config = dict(
    n_layer=9,
    qk_norm=False,
    bias='none',
    parallel_block=False,
    lr=0.000556,
    beta2=0.99,
    grad_clip=2.0,
    seq_len=2048,
)
MLP neurons of a small language model. Each row is named by its layer, matrix (gate and up: input weights; down: output weights) and neuron, and shows model dimensions 160-255. Each number is 200 + 30 x the weight over its row's rms, rounded and kept within 0 to 999. A neuron's up and down rows have the sign that makes its largest values positive.
After each neuron's rows is what it responds to, as a language model described it from the Wikipedia text at the highest values.

L2.gate1479,187,262,180,208,189,181,185,215,187,223,232,168,221,182,159,249,263,143,244,230,186,212,211,182,204,230,219,197,225,161,190,207,180,149,238,265,197,170,171,166,208,173,202,188,188,158,187,238,199,204,219,252,179,205,171,226,167,225,213,193,248,198,206,224,205,195,154,210,155,220,152,206,274,135,166,197,152,193,209,207,235,184,259,205,220,159,165,182,189,187,213,175,237,192,201,236
L2.up1479,177,241,200,178,149,160,184,222,237,179,181,192,215,169,222,221,236,210,214,199,244,191,148,198,164,179,249,240,251,210,268,163,181,147,194,168,216,168,165,207,181,195,201,179,130,173,212,182,207,146,200,217,125,135,197,190,202,191,175,225,189,214,187,246,202,213,244,238,239,185,209,202,184,218,186,207,175,204,222,219,131,136,216,225,227,165,227,184,243,216,217,175,181,203,276,222
L2.down1479,137,170,192,173,212,198,177,224,218,254,208,217,208,179,200,187,154,222,233,205,127,157,197,148,156,169,239,179,221,210,213,185,237,210,236,201,125,174,174,164,198,202,247,212,237,181,244,238,236,226,196,198,191,245,162,269,220,192,236,180,207,168,197,208,169,224,181,195,133,161,146,213,206,197,169,235,195,200,223,146,191,203,219,164,202,142,232,173,194,202,213,187,228,205,203,147
Description: Equals signs in formulas, dashes opening or closing an aside, and ")," after a parenthetical, e.g. f(x)=, "two lions –", "residue),".

L4.gate1102,199,209,143,173,171,247,160,198,171,213,229,203,208,172,201,265,165,223,166,193,251,224,142,201,199,133,195,158,182,232,174,212,224,225,221,222,209,167,181,177,163,162,206,217,196,249,187,175,242,153,231,193,187,249,228,248,204,174,211,170,213,228,206,173,220,234,201,229,198,185,188,171,204,199,230,229,177,229,170,150,168,179,186,191,157,262,212,232,188,241,237,185,172,218,168,108
L4.up1102,235,220,159,192,225,210,152,197,194,268,193,199,227,229,229,168,193,191,173,190,192,215,150,189,209,195,156,140,233,188,185,183,185,214,229,251,196,212,232,215,147,171,206,231,193,222,215,169,182,219,183,184,169,245,145,189,177,192,226,154,229,224,178,173,181,213,166,214,194,207,224,136,197,152,173,173,222,231,206,197,199,228,231,197,215,189,188,224,175,168,230,208,189,180,151,203
L4.down1102,186,199,190,186,239,180,194,234,153,197,155,188,192,215,188,187,185,216,275,215,195,211,242,216,156,174,245,208,168,234,210,184,188,214,167,160,135,193,166,192,218,253,248,200,229,170,190,190,201,261,215,191,212,147,165,217,208,215,201,223,233,246,183,201,169,219,202,208,232,216,244,194,228,173,221,202,190,205,270,219,212,185,193,226,195,167,203,253,189,200,197,224,155,238,232,227
Description: Fires on tokens that finish a unit already begun: digits after a decimal point (045.83, .240), empty table cells after attendance figures or dates, and mid-word pieces such as bl-oom, f-ract, fra-ud.

L4.gate470,172,194,223,225,222,189,248,184,264,214,216,156,210,174,153,262,216,174,159,229,214,209,207,196,205,155,307,174,238,250,191,181,171,193,210,234,220,237,255,188,198,209,186,247,226,132,201,240,218,181,228,209,190,198,183,236,146,223,181,244,180,222,270,209,182,156,221,228,137,231,185,197,195,171,115,207,195,249,277,173,203,187,238,159,198,168,154,231,193,214,176,175,212,198,216,172
L4.up470,146,252,206,166,251,227,249,237,231,237,208,177,203,176,231,179,231,165,256,168,206,229,224,161,194,210,181,241,218,205,248,206,255,237,167,204,205,190,195,246,173,262,256,181,192,252,201,238,170,267,178,209,191,194,176,216,172,173,238,203,229,187,210,198,217,162,184,261,182,221,198,255,217,196,198,168,209,171,186,122,260,225,215,201,167,150,185,199,138,222,209,215,171,145,226,204
L4.down470,257,201,193,151,232,202,153,263,180,203,184,262,208,213,183,188,217,245,195,249,180,183,167,182,190,235,170,210,200,193,174,190,239,207,200,169,256,187,248,169,169,207,168,252,181,171,176,206,156,177,194,207,215,197,239,191,191,178,210,134,133,246,211,199,222,164,307,169,244,183,210,176,185,145,223,188,256,194,170,226,173,212,249,228,235,218,170,217,283,206,199,216,183,276,201,225
Description: Word pieces right after a capitalized first letter, like B·road, F·unct, C·all, including parenthetical acronyms (B·N) and "ers" endings; also "=" in abbreviation keys (SB = Stolen bases).

L5.gate762,188,192,253,146,187,211,170,222,239,177,229,206,226,230,222,272,220,200,235,205,200,179,180,176,151,227,233,200,208,212,135,239,115,174,180,165,244,197,169,200,160,183,200,159,189,211,178,235,203,218,160,180,256,220,177,169,208,199,193,212,218,180,207,240,168,197,194,250,243,168,240,206,215,193,201,234,203,254,215,186,176,219,264,177,200,227,192,186,218,222,195,231,215,223,150,215
L5.up762,193,200,223,226,232,222,221,226,160,224,168,183,197,254,191,224,178,155,200,216,166,228,181,192,201,198,194,245,201,197,160,202,239,224,205,174,238,213,182,178,220,225,221,161,218,190,200,178,210,208,175,220,182,195,192,167,178,222,174,255,256,237,199,163,197,189,201,220,229,199,201,239,178,179,207,231,204,212,220,193,202,243,205,197,200,222,192,175,149,189,217,214,200,234,167,136
L5.down762,178,166,215,182,178,173,174,216,196,235,213,206,202,189,159,159,223,215,213,220,209,232,201,231,226,229,220,195,198,204,226,210,186,171,175,181,230,213,147,218,190,190,251,143,210,178,172,203,223,197,218,231,196,181,215,220,169,194,168,205,201,185,199,204,255,195,202,233,201,200,218,244,176,205,217,194,156,184,196,168,215,209,127,144,206,201,169,203,203,204,213,193,176,193,203,203
Description: Second word piece, often l, r, al or ol, right after a lone capital or lowercase initial letter such as B or T, as in B-l-uebirds, T-r-aceable, b-al-anced.

L2.gate1609,203,150,145,189,199,157,149,165,228,217,223,129,251,259,194,245,188,195,164,233,167,184,200,240,214,162,144,183,153,218,165,220,182,182,278,194,205,265,208,208,221,235,191,182,204,284,204,204,171,164,195,174,192,204,181,146,213,110,207,206,226,202,231,235,212,168,255,131,199,204,174,217,247,244,218,188,192,126,162,214,134,185,158,189,176,224,214,198,198,215,130,255,211,181,180,248
L2.up1609,206,205,191,265,237,239,202,237,251,237,170,186,175,230,158,212,156,241,264,215,174,212,212,203,225,225,252,195,245,163,233,206,258,235,199,176,173,190,209,210,217,173,166,168,193,183,217,174,234,215,211,178,215,218,216,208,198,178,191,113,141,207,202,198,206,140,235,228,220,190,188,226,196,179,179,214,207,225,172,227,125,191,147,239,192,238,182,210,190,204,204,201,190,202,124,176
L2.down1609,216,179,170,214,220,206,206,211,204,261,187,243,252,189,178,204,251,119,166,122,198,216,218,227,226,271,216,174,234,191,246,174,188,195,212,136,235,235,260,198,226,202,159,178,249,187,237,185,184,189,168,213,248,169,196,206,139,216,208,149,222,223,249,232,203,119,223,161,216,269,215,199,207,147,152,223,234,217,161,249,208,159,190,219,204,232,199,183,237,230,151,218,174,189,198,194
Description: Pipe and semicolon separators and single digits deep in numeric sports-statistics rows (e.g. | 8 |, 21; 5), plus occasional prose verbs after a subject (and, attended, lives).

L5.gate1223,164,245,245,215,240,230,278,184,175,207,179,180,208,309,240,198,202,185,204,199,266,197,169,165,187,183,164,243,218,213,171,186,165,226,140,202,205,208,186,183,151,202,211,243,175,185,200,252,206,228,175,195,180,254,163,183,212,203,226,241,206,200,162,189,185,181,250,227,205,179,192,200,207,150,193,222,214,171,244,158,210,222,177,221,162,260,224,176,198,218,172,238,214,208,144,182
L5.up1223,200,215,210,185,194,211,203,225,207,184,188,152,194,211,222,212,203,153,208,272,165,184,173,177,198,227,195,165,193,211,208,192,157,192,208,150,177,151,163,183,226,209,200,248,99,241,191,232,228,202,215,185,197,175,207,169,172,142,195,186,172,187,157,217,166,194,162,191,207,238,226,193,236,247,200,171,191,259,227,178,220,210,181,207,172,191,141,212,173,213,214,220,175,219,200,109
L5.down1223,201,216,172,194,259,190,222,219,181,207,178,254,224,210,154,236,211,290,220,157,200,195,221,191,187,188,221,175,247,230,209,172,203,222,134,174,196,153,275,197,225,205,211,220,123,141,162,198,201,184,226,197,175,177,213,197,222,219,202,200,180,189,222,199,217,209,214,220,200,141,194,261,150,169,170,270,241,226,159,189,147,208,146,169,187,226,194,199,207,243,222,228,183,171,223,229
Description: Fires on markdown table pipe separators between numeric cells, such as the gap in "3 | 4", and on second pieces completing split words like "ody", "or", "ks".

L2.gate584,170,209,219,241,178,173,200,149,211,150,233,187,234,179,232,245,176,182,188,187,194,234,185,139,157,178,207,214,166,275,245,191,177,177,191,152,184,249,199,270,203,207,243,179,200,183,235,219,224,210,146,216,207,183,209,173,198,202,183,190,236,123,226,222,181,158,191,174,156,188,218,207,195,182,246,177,165,174,178,178,132,164,226,213,197,242,208,157,239,239,205,192,218,212,178,161
L2.up584,166,159,175,176,190,215,189,208,138,209,262,174,195,221,217,249,186,230,158,194,213,195,217,155,204,245,215,186,244,186,231,191,229,223,240,162,191,243,213,232,211,158,235,209,264,174,182,267,188,186,188,125,199,167,195,188,176,169,149,183,194,144,212,263,221,189,219,188,152,230,195,177,218,144,219,223,242,220,151,191,208,171,263,196,199,197,205,205,198,201,187,176,223,269,149,194
L2.down584,196,231,179,180,232,212,170,188,161,169,232,224,237,182,185,284,197,219,181,226,189,157,190,187,185,232,239,197,213,196,191,220,201,241,183,212,203,249,182,190,155,171,172,209,216,195,214,212,149,198,258,213,211,213,192,161,161,196,183,185,189,140,207,208,144,237,180,157,156,275,190,146,262,225,211,198,185,221,205,232,206,165,166,247,228,257,192,200,228,221,182,157,203,247,191,193
Description: Fires on digits right after a decimal point in stat tables, such as 3.83 and 11.1, and on the closing == of section headings like ==Results==; sometimes on Public.

L2.gate670,223,189,232,200,198,239,161,161,168,237,192,189,177,234,222,186,224,215,207,215,204,210,198,190,217,205,193,170,217,198,135,183,213,220,222,155,195,200,236,170,196,179,223,191,212,290,226,180,116,175,233,185,213,230,170,199,250,179,180,184,198,174,141,126,270,193,194,183,226,186,268,163,212,332,199,189,215,197,241,204,167,186,207,194,260,259,209,241,155,187,169,189,184,237,188,217
L2.up670,191,199,182,205,187,211,184,216,270,157,159,217,208,237,201,243,247,214,236,160,215,225,221,182,236,215,177,196,198,179,170,179,150,216,178,195,185,236,177,266,179,216,254,212,207,204,229,190,215,218,211,221,140,225,197,166,148,170,232,227,183,198,151,272,202,203,202,147,147,169,203,150,192,183,249,184,210,176,168,249,167,225,218,237,269,235,225,249,232,220,232,164,184,205,156,235
L2.down670,205,197,205,208,252,200,161,243,252,215,184,184,207,177,195,290,234,218,132,170,255,168,212,206,169,217,225,180,223,182,184,179,165,229,192,212,181,230,301,195,103,181,204,239,231,182,193,223,208,201,261,189,173,215,224,183,183,225,198,188,212,245,218,221,230,234,174,161,199,163,237,202,181,183,196,242,203,191,193,226,136,214,198,185,209,190,162,268,185,206,176,191,202,182,157,170
Description: Line break right after a "= Name =" article title, plus early structural tokens after headings and table cells, e.g. "was", "|", "son of".

L4.gate1775,206,200,210,227,168,192,270,156,175,243,167,202,252,204,188,243,230,187,164,219,148,173,146,189,172,200,194,200,204,191,224,186,197,145,224,266,206,200,202,249,189,144,236,194,241,210,144,211,194,166,189,166,181,273,175,208,243,239,201,181,244,188,230,228,177,200,224,175,215,166,181,192,145,189,144,239,178,188,187,188,221,218,178,180,165,212,208,223,192,191,242,133,208,233,231,202
L4.up1775,217,238,253,231,194,238,194,231,295,178,186,198,236,194,192,143,186,211,199,176,207,145,129,197,215,202,203,199,167,148,199,227,148,217,180,212,244,185,155,209,176,252,203,210,205,192,190,208,185,234,276,204,200,186,185,207,134,189,224,214,174,199,191,178,162,172,196,156,200,210,179,175,189,198,182,174,221,205,165,216,146,215,187,191,175,227,217,195,234,213,211,214,181,203,190,190
L4.down1775,236,210,201,182,230,177,179,226,168,234,194,187,180,197,203,221,206,137,230,204,215,184,212,221,214,175,157,210,224,231,143,209,166,222,218,107,177,239,191,146,193,204,161,208,153,253,124,187,250,183,243,174,184,183,185,213,203,198,185,186,213,244,211,229,175,217,245,149,167,135,234,143,248,196,197,186,200,201,211,203,194,180,207,159,227,238,219,219,243,209,176,223,228,228,168,220
Description: Short word-internal pieces of words split into several tokens, e.g. ast in disastrous/Belfast, r in infrared, ivers; also paragraph breaks after = Title = headings.

L4.gate1408,195,185,250,191,190,203,227,158,179,195,211,173,216,174,168,261,222,214,220,166,226,204,189,166,214,201,218,184,192,224,198,208,191,216,193,170,190,179,210,141,202,204,228,178,203,213,240,175,201,204,210,227,239,186,203,171,186,217,175,226,242,226,241,209,227,166,175,216,177,231,206,237,263,182,179,211,197,178,195,222,216,179,166,140,157,177,178,163,223,243,235,182,255,204,200,142
L4.up1408,208,177,246,224,186,203,217,208,202,154,182,210,160,150,238,198,183,250,197,194,210,175,189,204,267,233,231,131,148,203,218,241,195,164,152,249,209,208,236,234,220,176,157,189,208,247,207,176,183,191,236,195,187,184,200,217,212,140,192,195,278,234,207,220,200,192,201,169,186,227,237,229,268,208,179,230,203,228,169,195,204,195,231,171,153,171,211,151,176,149,212,167,171,202,186,202
L4.down1408,178,200,222,254,204,197,218,202,172,201,210,253,173,216,233,172,185,214,106,198,185,208,222,227,222,188,222,198,181,175,155,259,163,233,175,191,210,215,216,227,219,194,203,219,230,195,176,249,220,168,195,195,175,184,206,241,222,188,188,184,192,203,205,182,216,214,205,182,142,158,241,185,216,205,164,193,190,248,241,198,234,159,177,135,140,238,179,158,161,203,192,183,213,194,182,183
Description: Second word piece right after a lone capital or lowercase first letter, mostly B/b, e.g. b|end, b|arri|er, s|ale; also table pipes.

L5.gate125,191,158,157,172,194,177,162,239,238,153,209,197,209,187,209,226,211,204,215,199,170,281,249,196,191,212,180,190,199,158,201,213,280,187,134,198,206,180,210,140,223,187,166,189,171,265,201,205,177,213,235,213,191,234,156,164,215,206,208,195,207,125,184,199,196,181,207,184,141,180,181,236,219,198,186,204,197,171,237,216,196,212,248,167,195,245,183,186,235,176,206,202,207,158,207,196
L5.up125,216,190,189,155,167,191,193,182,171,273,179,219,194,230,237,184,201,186,219,252,235,199,196,220,240,224,209,197,198,157,249,223,205,203,189,222,206,251,242,147,251,217,194,223,206,237,218,232,134,216,284,160,205,206,213,231,209,191,239,205,174,167,220,164,212,261,184,204,190,191,184,158,229,253,174,179,227,136,272,222,148,174,227,186,170,226,158,222,122,244,225,228,228,178,193,198
L5.down125,208,222,164,192,236,196,158,201,218,225,213,137,234,180,169,206,214,233,143,186,249,224,198,188,171,146,198,206,190,149,235,210,161,167,220,264,200,232,182,204,217,157,245,217,160,147,202,198,167,171,217,175,196,210,176,174,218,250,177,161,193,197,233,145,148,207,213,199,234,280,198,193,194,185,214,203,205,154,220,185,174,179,201,217,160,111,225,221,251,211,236,186,212,185,161,181
Description: Middle pieces of split words, especially verbs like sh-if-ted, sh-ut, drif-ted, and names like Hil-vers-um; also number cells and pipes in tables.

L5.gate2028,149,259,249,200,222,151,236,171,123,188,210,192,182,230,204,198,181,258,164,222,207,240,220,167,228,248,194,158,193,203,191,167,156,153,238,154,181,232,231,224,156,213,201,200,149,197,264,237,211,209,177,179,281,220,217,211,220,153,209,221,183,199,201,207,201,162,168,180,204,184,214,191,149,221,181,145,198,239,193,216,194,200,216,184,168,169,144,195,169,196,162,180,192,222,233,227
L5.up2028,219,242,170,195,208,200,209,213,212,189,193,217,236,227,230,218,173,224,211,208,156,245,235,237,271,148,244,207,136,181,210,156,239,198,247,175,168,231,213,208,236,254,284,198,180,203,170,142,192,198,145,146,212,165,213,211,197,220,194,207,208,173,202,237,156,226,219,172,222,192,154,189,121,212,169,136,274,149,149,235,199,172,222,202,223,243,124,163,177,153,201,199,220,189,206,210
L5.down2028,154,209,196,271,172,220,181,147,219,192,188,208,257,161,151,185,180,254,166,221,180,199,242,247,190,214,263,203,226,208,211,171,193,165,169,197,163,207,175,169,174,154,189,217,229,233,245,182,241,245,213,221,229,125,219,193,170,216,160,161,218,175,213,185,262,209,182,189,195,236,158,237,238,159,220,175,177,174,269,213,243,197,181,199,197,153,155,186,219,134,259,243,204,226,206,226
Description: Word-internal second subword right after a lone capital or short first piece, mostly in proper names and rare terms (R-asc-alz, B-ell-brook, R-end-zinas); weakly also "; " separators in number lists.

L4.gate972,217,204,194,143,159,247,160,149,171,179,200,218,241,217,233,174,213,166,205,201,199,184,164,228,180,209,213,272,184,219,189,200,192,207,210,217,158,177,179,229,197,258,195,193,207,205,211,230,154,190,221,213,224,201,248,184,220,176,179,239,187,192,265,250,256,200,170,225,147,203,155,214,199,199,215,243,191,203,207,193,245,215,203,186,156,238,199,190,214,169,219,209,186,207,232,179
L4.up972,170,200,151,181,202,242,225,244,219,244,238,196,213,182,205,156,201,229,153,232,186,171,223,202,203,216,230,228,212,173,175,211,191,191,148,235,253,155,188,136,232,278,194,184,198,157,189,178,185,202,241,243,216,204,190,230,118,213,200,226,197,171,171,213,123,175,192,201,214,192,162,189,198,169,234,222,163,217,228,248,163,192,157,166,190,195,205,224,191,187,164,196,185,182,206,222
L4.down972,195,250,175,206,213,199,217,209,262,237,251,234,229,199,239,245,207,250,205,166,199,153,225,188,171,222,224,285,212,206,215,180,214,170,232,182,191,208,266,204,202,222,222,162,166,140,181,218,225,185,234,256,179,225,224,240,177,229,166,206,196,230,201,201,222,203,208,224,194,169,125,231,202,193,215,226,219,255,195,211,174,161,218,239,204,128,202,227,179,223,222,194,153,172,150,182
Description: Pipe and semicolon separators between cells of numeric stats tables, e.g. 8 | 2, 12; 5, plus row-opening pipes and scattered mid-word fragments like Bey-ond and Bern-ard.

L4.gate339,163,234,203,229,219,230,254,194,231,196,191,204,215,201,226,205,141,218,253,181,219,179,254,194,233,173,240,189,177,210,219,189,154,210,218,182,119,203,189,209,239,163,151,199,139,188,239,200,185,233,212,188,197,189,194,223,229,178,206,268,166,155,256,186,133,169,191,242,137,136,162,163,222,213,240,181,167,241,218,182,190,149,192,213,192,211,211,225,227,221,170,243,181,221,243,259
L4.up339,205,214,226,126,143,202,242,207,197,165,200,194,235,200,230,232,169,177,217,191,186,195,215,183,196,177,217,189,154,179,157,231,198,191,154,153,186,224,191,166,229,143,196,269,179,200,222,157,224,234,214,196,215,170,180,179,191,146,189,223,185,211,178,206,158,212,157,181,182,200,159,124,182,229,179,194,211,166,156,209,192,196,259,236,216,224,182,219,200,201,180,200,169,191,206,220
L4.down339,213,221,198,253,146,150,175,192,160,137,221,164,248,182,260,190,217,216,178,209,182,212,233,208,168,193,167,216,152,250,241,206,262,227,204,188,299,170,165,171,148,161,239,161,221,192,215,227,199,220,240,247,213,217,229,208,158,152,187,176,218,205,205,220,222,221,147,232,163,233,216,211,245,188,251,244,230,236,183,225,184,228,242,232,250,213,189,169,221,173,208,199,202,229,164,159
Description: The second piece of a word split after a short first piece like G, I, Z, J or Qu, often names (G-erm-aine, J-ess-ica, I-ss-a).

L4.gate415,164,202,200,197,217,215,256,225,253,229,185,169,191,240,195,184,168,239,181,160,197,207,192,224,221,218,198,166,187,211,150,243,206,176,179,148,221,228,218,202,171,258,194,217,154,175,168,194,205,203,151,219,212,231,225,183,227,176,193,161,207,243,196,228,194,191,199,187,180,147,223,188,220,174,183,227,187,175,185,185,161,223,213,199,198,213,218,181,158,260,199,176,103,237,192,217
L4.up415,194,167,194,212,159,235,227,176,230,209,168,271,241,206,192,189,207,139,249,303,138,238,211,205,200,239,217,208,255,211,236,144,211,170,206,167,227,211,202,254,217,249,215,271,219,199,173,234,191,180,186,168,195,151,248,159,220,164,191,160,237,235,183,177,251,206,198,189,174,205,213,172,178,175,211,167,175,209,217,192,194,160,172,196,180,178,211,223,244,175,131,192,188,223,220,249
L4.down415,189,204,236,226,208,237,166,206,163,256,203,192,212,208,231,184,188,185,175,208,203,195,170,215,227,202,187,155,227,182,177,225,243,140,224,190,176,181,206,265,205,233,175,172,231,203,187,180,215,167,168,179,181,226,248,187,157,183,177,183,166,186,187,221,172,214,187,147,187,149,217,136,249,229,122,236,175,225,231,263,219,167,177,170,217,170,204,178,230,234,160,155,157,269,192,231
Description: Second word piece directly after a lone capital or short first piece, mostly in names and rare words (R-end-zic, M-end-ocino, K-erm-it); also CJK characters and °N in coordinates.

L2.gate765,165,189,196,177,202,209,178,197,199,197,192,189,228,190,198,243,202,230,234,231,224,208,170,277,149,214,215,156,208,188,152,236,165,161,192,211,213,235,225,144,173,239,157,244,198,193,184,194,196,155,277,198,194,242,146,198,178,212,190,217,225,189,145,168,202,175,170,206,222,151,253,217,234,248,251,183,237,170,235,223,203,203,224,176,205,196,201,217,185,192,194,196,142,197,209,164
L2.up765,217,191,224,199,242,176,167,189,185,234,197,160,198,183,170,204,188,206,258,206,231,267,151,245,158,188,220,182,189,200,229,180,200,214,257,191,245,177,224,196,208,192,163,235,165,221,226,167,207,221,182,217,184,188,230,188,195,200,164,179,141,234,190,210,207,193,203,151,185,216,194,223,179,214,157,182,185,221,218,176,204,174,117,192,234,219,200,207,224,134,215,172,219,215,195,216
L2.down765,222,193,236,199,228,194,208,194,210,207,203,163,170,159,184,165,177,204,214,224,232,229,155,207,161,192,232,165,201,195,215,205,240,231,245,194,237,176,214,190,196,173,202,257,201,225,236,211,207,195,181,201,147,235,208,211,163,192,187,139,199,249,133,173,176,149,189,190,155,228,184,210,195,175,193,169,226,260,201,162,208,148,160,210,204,217,180,206,203,124,221,201,195,234,164,240
Description: Superlative words such as best, top, most and -est endings, as in the best preserved and its best players; also weaker on "is a"/"was a" opening biographies.

L5.gate844,188,188,165,182,208,174,170,190,218,101,193,201,190,189,141,262,182,204,166,196,237,173,192,183,223,195,178,229,244,223,178,185,204,238,185,184,207,191,239,224,117,203,205,188,143,197,212,212,270,182,167,219,209,169,192,174,222,235,190,206,183,163,173,229,221,164,160,239,185,196,201,241,267,259,234,185,181,267,143,244,163,140,205,199,222,215,193,195,225,144,228,192,204,273,199,260
L5.up844,222,218,177,185,207,199,195,199,199,176,198,199,182,184,229,162,167,173,207,191,204,215,237,167,167,215,224,153,216,193,174,207,210,195,188,170,247,157,236,177,203,183,183,190,219,221,166,235,148,210,263,182,178,213,214,241,190,196,211,209,207,193,214,192,218,173,192,224,182,198,214,221,212,254,224,168,200,219,218,208,157,160,156,187,195,220,252,231,209,221,211,182,239,152,228,229
L5.down844,198,167,170,180,218,179,175,212,171,182,183,202,258,179,213,202,231,196,195,188,237,249,247,184,185,163,196,182,201,162,167,208,165,202,231,146,171,197,173,200,258,242,171,206,204,207,193,220,212,190,193,141,133,169,227,197,236,168,188,217,181,204,223,232,171,206,180,182,241,228,152,199,189,166,200,215,144,183,175,195,211,229,178,154,257,192,201,228,225,223,190,232,211,158,202,152
Description: The second word piece right after a lone capital first letter, mostly Y (also Z, I, Gi), in foreign names and words: Y-up-anqui, Y-uc-atán, Zh-uk-ov; weaker on present, public.

L2.gate1527,190,237,190,177,183,201,233,223,182,197,193,212,190,194,225,189,169,220,241,153,245,234,217,194,216,183,258,266,255,249,233,233,220,181,179,188,222,202,216,202,243,167,198,205,187,218,187,191,191,198,218,199,225,173,189,174,178,190,124,161,204,100,195,182,238,241,159,239,211,179,212,217,229,198,212,147,177,184,188,231,213,147,238,222,258,180,211,208,194,196,197,118,189,197,161,164
L2.up1527,217,177,196,263,202,235,168,230,156,179,154,220,177,268,186,176,201,160,208,150,258,220,194,206,202,148,240,174,167,205,193,182,211,230,164,224,246,255,231,207,254,183,170,255,190,227,182,209,215,226,194,141,232,192,145,205,220,188,170,225,246,207,156,166,229,219,196,208,206,170,207,211,180,189,236,210,221,185,146,188,208,199,168,165,171,192,191,200,153,280,186,218,167,210,193,111
L2.down1527,228,230,195,274,252,240,221,242,193,156,209,207,155,207,237,161,233,218,238,214,218,177,179,238,230,157,217,217,232,242,222,196,262,199,163,229,253,225,253,213,232,186,196,188,203,186,190,203,236,199,212,160,261,216,156,220,208,237,155,174,241,182,180,134,221,209,134,225,195,157,187,213,194,162,181,220,255,246,169,202,215,184,187,210,201,139,184,278,228,175,225,257,185,185,244,184
Description: Mainly the °N after the decimal latitude in coordinate strings like 41.5801°N 73.4531°W; weaker on infobox field names (Fields, Profession, Thesis) and table cells.

L2.gate168,203,107,231,155,183,170,223,165,167,191,210,215,175,226,183,207,126,208,184,236,198,173,262,166,172,173,190,194,177,209,203,242,223,188,146,170,226,207,154,169,157,199,163,203,232,190,180,163,219,163,165,139,232,197,193,204,236,180,210,219,194,206,222,230,236,138,204,204,239,161,192,182,222,236,171,207,195,201,174,218,142,119,241,183,196,186,187,228,190,220,210,222,214,265,231,179
L2.up168,253,212,256,207,241,113,184,144,229,216,165,226,169,155,150,198,174,179,204,224,164,186,205,224,173,137,206,181,200,183,201,193,179,135,209,225,213,205,182,235,171,238,195,232,282,230,180,151,236,223,171,201,187,183,194,186,209,209,188,227,149,186,226,146,203,227,257,267,176,175,206,224,235,201,195,174,186,191,218,167,222,208,163,250,212,259,185,267,172,212,177,213,262,218,183,230
L2.down168,208,226,229,192,198,178,179,226,253,226,177,190,137,143,177,214,211,141,255,189,139,181,266,177,198,183,233,202,217,158,219,190,225,192,170,263,198,239,166,236,181,192,213,199,214,201,216,198,229,242,165,218,214,177,217,155,278,247,164,190,161,205,161,212,189,230,246,241,181,124,205,176,232,207,171,144,204,153,236,151,236,254,197,216,216,217,228,232,163,223,200,212,222,190,200,185
Description: Opening pieces of words split into several tokens, strongest for ag in ages/aged/aging, also det(ailed), trans(iting), reg(iments), ad(mits).

L5.gate1770,139,218,149,173,153,198,223,216,245,218,161,209,215,267,246,213,243,218,242,225,215,219,237,173,182,205,191,269,184,174,191,113,171,144,182,199,168,163,217,216,206,204,223,233,218,181,205,216,207,176,204,231,181,222,220,157,174,239,165,199,220,181,175,203,127,206,160,261,193,208,158,203,186,233,141,239,241,189,205,196,196,203,190,256,243,185,148,235,211,246,199,185,174,184,172,195
L5.up1770,206,249,169,222,161,230,239,175,209,169,190,190,254,244,208,200,210,163,240,243,243,245,195,213,139,171,134,214,242,159,227,169,201,218,218,222,259,223,197,184,226,229,176,180,173,206,241,197,158,189,272,194,158,223,217,168,238,148,173,178,218,174,209,202,200,174,242,155,243,190,179,204,241,212,187,222,210,208,204,240,162,239,289,193,180,223,184,192,231,234,166,232,181,177,183,237
L5.down1770,179,182,191,229,178,130,192,202,242,177,249,187,157,202,222,198,145,229,156,252,226,182,167,213,222,201,149,232,189,209,194,212,208,181,194,234,192,168,160,227,177,205,291,193,234,277,202,212,219,246,188,192,194,185,236,258,174,228,183,172,240,182,184,240,181,225,206,210,185,274,185,266,235,197,228,262,171,181,232,194,191,210,183,223,219,185,208,197,202,159,166,179,189,167,186,193
Description: Word-piece stems inside Latinate verbs or their nouns, right after a prefix piece like conf-, re-, det-, e.g. conf-ront, conf-irm, rep-air, det-ect.